Part of a small language model's weights.
Size: width 192, 6 heads of 32, vocabulary 3650, 4.69M parameters.
MLP neurons of a small language model. Each row is named by its layer, matrix (up: input weights) and neuron, and shows model dimensions 128-191. Each number is 128 + 32 x the weight over its row's rms, rounded and kept within 0 to 255.
After each neuron's rows, "fires on" lists the tokens most often at its 100 highest values on Wikipedia text that the model never trained on.

L4.up381 [122 130 112 132 122  73  43 152 126  79 113 154 154 139 134 120 118 194  98 114  69 154 104  81 120 103 145 108 125 100 124 128 140 146 115  63 115 115 124 120  94 115 133  82 127 133 135 101 154 172 112 100  95 159  88 172 147 107 187 106 137  55 154 147]
fires on: "at", "ut", "t", "end", "ent"

L4.up434 [109 162 128 115  81 108 118 125 143 139 199 143  79  41 186 129 106 144 135 102 142 150 147  92 113 139 133 140 139 135 148 100 115 127 152 169  65 161 116  76  90  84 141 156 133 150 164 190 173 101 103  39 155 154 103 146 140 104 108 130 101 133 177  53]
fires on: " ent", "ust", "inist", "ist"

L4.up101 [158 168 132 134 117 113 129  51 134 121 127 148 175 145 134 160 169 150 159  60  54 107 153  86 145 146 110 111 166 148 135  93 132  56 154 146 143 174 168 164 116 104 157 125 118 145 119 145 107 107 100 120 124 137 223 147 154 132 131  99 146 127  55 117]
fires on: " Ex", " ex", "x", "ex", "ide", " long"

L2.up100 [175 118  91 137 147 131 130 117 101  73 127 123 176 111 170 157 113 205 144 187 102 118 119 138 149 127 162 176 105 104 104  41 121 155  99 119 133  68 126 151 153  84 143 142 124 119 140 115 102 133 135  82  94 146 147 130 111 137 138 154 120 119 141 143]
fires on: "),", "i", " /", "ive", "ing"

L2.up69 [111 109  89  92 198 113 131  89 140 133  96 141 185 107 170 106 129 159 151 105 100 112 136 159 121 187 157 119 192 107 137 183 159 142  86 138 144 168 120 149 122 125 137 124 109 125 146 152 131 117 119 113 117 107 148 167 110 173 112 135 126 115  90  45]
fires on: "al", "ail", "l", "ul"

L2.up170 [110 139 102  75 184 138 128  75 128 169 105 185 158 188 138 138 149 137 130 184 174 141 104 133 106 115 163 157 136  96  73 122 140 180  95 124 125 111 107  32 131 152 124  98 136 141 163 155 145 127 130 125 105 115 113 121  90 191 111 136 119 185 110 118]
fires on: "ch", "l", "che", "it"

L4.up277 [136 105 183 129  83 117  96 101  84 160  76 102 184 153 152 154 139  76  90 161 162 142 173  95 151 135 116 171  94 119 139 138  77 140  99 153 176  64 116 111 152 138  73 116 148 165 105 152 101  92 159 130  81 142 116 149 198  97 103 156 137 107 141 106]
fires on: "om", "en", "am", "im", "in", "D"

L4.up323 [140 154 115 101 183 124 119 162 117 123  70 122 107  96 146  91 122 131 148  58  99 103 160 153 171  88 118 136  87  79 184 137 192 103  99 109 116 148 146 154 122 115 171 163  81  57 103 114 151 145 117 143 146 131 122 128  79 101 157 138 119  93 129  97]
fires on: ";", "),", ",", ");"

L4.up436 [102 123 116 112 105  96 123 142 155 117 113  70 136 104 122 131  74 150  98 157 163 116 123 130 135  55 155 133 156 136 122  83 125  90 139 125  94 112 105 127 135  82 125 155 134 121 169 169 101 126 130 104 161  51 137 127 166 136 154 129 127 153  89 179]
fires on: "4", "9", "3", "0", "8", "7"

L2.up633 [166 149 168 147 133 162 122 143 120  98  89 146 180 128 153  98  83 129 143 101 110 148 140 185 101 131 119 142 164  55  95 137 125 166  95  72 118 120  98 101 171 140  82 141 144 116 173  90 143 171 197 111  80 155 155 118  86 119 184  77 158  70 124 140]
fires on: " of", ":", "and", " joined", "ig"

L2.up44 [168 152 137 138 135 112 158  63 128 140  92 148 132 120 101 146 164 134 128 158  68 144 145  89 178 117 115 149 116  64  96 116 135 115 102 116 142 134 141 143 158 134 154 132 122  73  96 126 134  72 146 113 161 109 123  95 112 128 177 106 145  46  75  88]
fires on: "o", "an", "ers", "on", "ec", "ric"

L4.up144 [ 75 101  97 163 151 199 140 130  97 142 121  93 159 124 172 178  75 140 102 148 165 159  78 102 106 129 115 138 135 186 143 153  94 127 102 184 138 145 169 129 115  92 154  71 121 159 181 211 189  95 162 148  77 167  56 149 121 129 145 129 141 137 112 170]
fires on: " H", " W"

L2.up209 [102  82 118 115 112 164 131 120  94 103 105 134 153  97 139 162 183 127 123 106  61 112  90  98 160 116 137 177 115 131 201 150 136 146 145 167 127 160 111 110 135 127 123 115 142 145 122  47  88 123 112 130 128 123 148 155 127  62  99 159  77  88  69 101]
fires on: "os", "res", "il", " Ros", "igh", "ram"

L2.up333 [155 126 147 141 136 141 114 162 102 144 137 133  75  92 162 123 156 154 142 186 137 112 152 122 122 149 116 185 130 130 134 144 122 101 138  60  70 170  93 103 154  99 103 157 111  77 141 113  59  89  84 105  94 154 126 133 187 156 162 185 140 109 196  83]
fires on: "m", "an", "n", "N"

L2.up429 [ 62 122 112  88 209 117 119 165  61 199 111  97 129 148  91 132 107 121 137 117 143 137 129 158 109 120 145 138 117 145 146 102 135 101 134 142 111 152 160 154 235  84 143 125  76 173 105 127 130  90 132  81 123 134 131 170 156 103 112 106 118 115 154 118]
fires on: "e", "ore", "or", "o", "ote", "ult"

L4.up36 [ 79 190 150 124 158 176 128 152 129 103 182 164 157 143 153 133  78  88 166  96 138 150 123 111 147 120 150 175 109 111  62 169 155 102  60 103 140 166 125 109 189  59 118 124  98 144  90 182 133 141 164  84  57 127 103 160 127 123 143 178 142 101 106 137]
fires on: "us", "lo", "ris", "rain", "ia", "go"

L4.up456 [ 97 123  97 146 133 162 119  52 109 146 171 124 166 131 144 121 175 167 139 148 169 113 179 113 144  89 140 127 130 123 127 143 151 171 130 106 155 219 105 187 111 107 132 104 148 152 156 134  92 133 146 181 113  77 142 127 179 136 139  90 117 146 108 142]
fires on: " ex", " Ex", " ad", "ud", " un"

L4.up33 [135  97 145 130 169 100 108 189 128 166 132  86  94 100  40 107 179  87 166 118 210 119 113 132  86 100 109 116 116 129 152 123 160 133 128 131 149  87 115 152 146   2 131 195  86 153 118 114 148  46 111  99 184 151 166 130  83  78 122 104 135  95 193 154]
fires on: "st", "ore", "ig", "o", "v"

L4.up151 [119 168 123  72 112  61 134 164 136 131 144  81 140 114 139 101 106 155 148 138 141 153 134 119 134 145 124  52 129  91  63 106 122 113 147  83 116 152 138 129  73 146 165 102  89 131 106  92 164 116 143  92  79 136 220 130 168 155 108 178  94  89 135 134]
fires on: "h", "l", "-", "el", " Hel"

L4.up129 [155 146 206  99 129 175 132 116 130 107  66  92 187 103 143 119 111 113 143 160  65 107  85 121  79  97 124 168 101 115 137 169  81 115  81  97 147 120 131 137 140 108 179 142 155 119 127 177 112 123  86  65 112 151 192 127  93 126  67 130 147  82 159 161]
fires on: "),", ");"

L2.up668 [113 101 123 110 129 138  95 107 154 124  85 187  38 121 121 130  72 133 160 189 121 136 209 155 152  97 120 138 141 101 150  76 185  71 123 100 112 140 182 106 161 109 147 127 184 127 152 153 129 130 160  25 158 116 115  86 108 112 162 160 104 141 158 137]
fires on: "ist", "inist", "/", "iz", "g", "ult"

L4.up536 [ 94 116  82 104 155  66 101 134 124 110 154 135 147 153 113  36 159 121 113 116 135 139 156 107 146 102 145 153 163 155 142  64 136  81 121  76 174 111 133 149 163 106 114 157  94 119 142  83 133 122 114 146 152  91 111 119 163 174 171 157  89 150 154 122]
fires on: " man", "ber", "ot", "t", "ut", "our"

L4.up623 [119 132 131 142 131 108 111 143 176 154 142 167 188 123 143 111 109 187 130 183 132  76 177 172 120 137 155 158 134  87 141 112  85 150 199 107 152 123  83 159 179 152 163 150 137  84 114 138 143 206 106 111  92 122 142 144 108 120 135 114 185 106 143 112]
fires on: "p", " exp", "cl", " prop", "on"

L4.up765 [ 72 110 124 117 114 103 143 105 133 105 109 123 152 100 191  92 107 180 147  57 108 118 152 137 148  78 201 114 169 137 112 151  85  57 172 105 129  60  93 114 201 144 179 146  67 123 121  77 152 140  90 155 120  86 115 193 163 152 145 131 140  94  71 151]
fires on: "on", " |", "l", "t", "St"

L2.up447 [119 136 104 102  78 152 143 140 129  78 129 127 139 144 133 137 102 108 135 182 146 135 140  83  74 118 144 170 124 124 135 138 137 126  94 151 159 113 129 164 125 160 157 131 114  89 139 162  79  71 161 141 116 103 215 156 103  97 161 153 141 137 233  99]
fires on: " /", "ide", "id", " Time", "m", "y"

L2.up131 [ 94 107 151 110  98 100 133 150  75 153 110  97  83 175 148  76 123 111  74 144 104 115 111 123 102 100 114 157 107  78 143 124 131 166 136 142 135  97 163 161 147 142 220 102  72 121 131 127 222 153  82 134 190 109 155 115 155 193 107 154 126 107 132 163]
fires on: "s", "od", "as", "ens", "at", "is"

L4.up3 [131 121  95 137 103  68  96 136  58 114 165 124 135  87 126 113 213 151 110  98  79 154 123 104 131 140  77 150 175 156  83  66 146 156 131  86 129 120 106 153 148 118 101 160 129 182 138 119 134 142 139  93 159  95 130 129 158 142 169 158 115 140 134 144]
fires on: "as", "v", "ent", "t", "I", "eat"

L2.up422 [152 117 142 143 145 168 203 200 135 135  99 138  89 174  91 139 152 133 146 194  85  83 122 115 130 114  82 175 142  46 153 131 103 104 117 125 164 135 107 104 126  69 118 125 145 145 114 152 126 169 117 164 132 111 113 105 138 134 127 142 126  87 155 103]
fires on: "an", "22", " San", "ar", "m", "te"

L4.up98 [ 89  81  99  97 165 131 123  99 145 139 147 156 109 147 124 132 182 126 121 106  50 129 132 176 165 111 144 129 112 136 105 210 125  78 100 112 114 133  93 152 103 224 136  85  74 186 108 137 133 109 167  99 162  84 172 138 126 143  98 117 100 102 107 174]
fires on: "em", "it", "op", " more", "z", " so"

L4.up293 [155 184 101 193 137 130 155 183 149 115 150 138 123 101 132 127 121 118 155 141 117 142 114 108 123 168 104 133  72 133 183 105  95  75  89 119 185 132 197 121  88 116 114 127  63 128 156 144 170 104 141 204 138 109 159 132 103  83 126 100  94 149 147 162]
fires on: "iv", "est", "id", "el", "c", "ill"

L2.up33 [176 179 152 115 124 206  97 111 138 176 124 163 125 174  92 113 125 136 125 129 101 150 117 122 137 145 129 110 170 114 161  87 138 114 119 123 136 139 127 117 133 128 134 120  99 137 124 113 106  47 114  83 109 102 148 127 171 102  81 163 184  96 150 210]
fires on: "ing", "em", "ent", "on", "ect", "ord"

L2.up568 [152  92 142 136  85  87 135 140 123 126 121 100 136 149 159 125  61 126 129 213 152 173 165 136  78 113 136 110 197 103 152 133 125 166  75  37 104 166 130 125 164 116 152 117 193 112 136  82 112  80 179 105 128 108 131 115 179 124 115 158  92 173 133 124]
fires on: "n", "9", "on", "or", "7"

L4.up197 [178  92 107 172 127  98  89 184 133 110 142  89 123 157 131 106 125 146 127  95  93 121 159 158 112 162 150  74 106  91  96 126 130 103  89 129 101 138 171  97 166  66 173 148 161 205 152 155 173 146 170 113 136  99 146  52  59 116 183 107 120 110  32 158]
fires on: " st", " for", " Co", " a", " =\n\n"

L4.up224 [121 133 130 142 152  98 151 184 137 119 134 148 164 153 145 129  68  52  98 117 143  85 132 109 134 146 119 124 110 135 162 137 144 122  52 131  55 123 145 208  92 184 136 172 117 113  90 201 122 143 138  78 167  99  95 181 105 118 136 105 162  89 143 153]
fires on: ":", "is", "ass", "or", "On"

L2.up666 [ 71  74 102 126 152 133 137 119 100 149 133 138 153  95 166 135 129 169 158 150 119  81 133 122 129 183 149 152 127 122 131 143 121  41 120 120 199 145 124  93 169 154 128 124 113 181 142 129  76 132 120 167  75  86 122 111  50 132 104 128 162 155 134 169]
fires on: "l", "ul", "é", "is", "ill"

L2.up730 [111  98 145 129 124 125 127 101 113  90 142 137 182 118 185 133 109 166 158  96 143 136  80 153 111 176 107 153 130 174 119 185 185 172 122  64 114 152 110 146 204 145 128 101 155 169  91 155 180 133 146 134 132  94  84 157 151  95 143 164 132 134 183 127]
fires on: "ult", "u", "x", "ul", "it"

L2.up750 [139 178 123 144 187 131 203  98 154 124 147 120 165  98 127 201  96 181 139 100 145 138 117 159 105 183 161 144 121  59 135 151 132 162 139 144 123 123 131 139 166 132 172 153 148 106 119 182 186  91 157 122 142  86  83 134 105 127 130  94 157 123 131 105]
fires on: "ing", "ect", "anc", "ring", "ending", "ection"

L4.up450 [ 70 108 145 152 121 109 150 146  87 152 119  81 142  53 127 115 159  93 136 124  89 112 105 147 113 102  94 161 185 109 127 121 149 151 132 106 121 163 147 134 168 106  90  97 138 183 119 144 147  81 174 118  43  93  98  99 103 170 113 134 146  98 161  84]
fires on: "ar", "am", "ab", "ad", "as", "ok"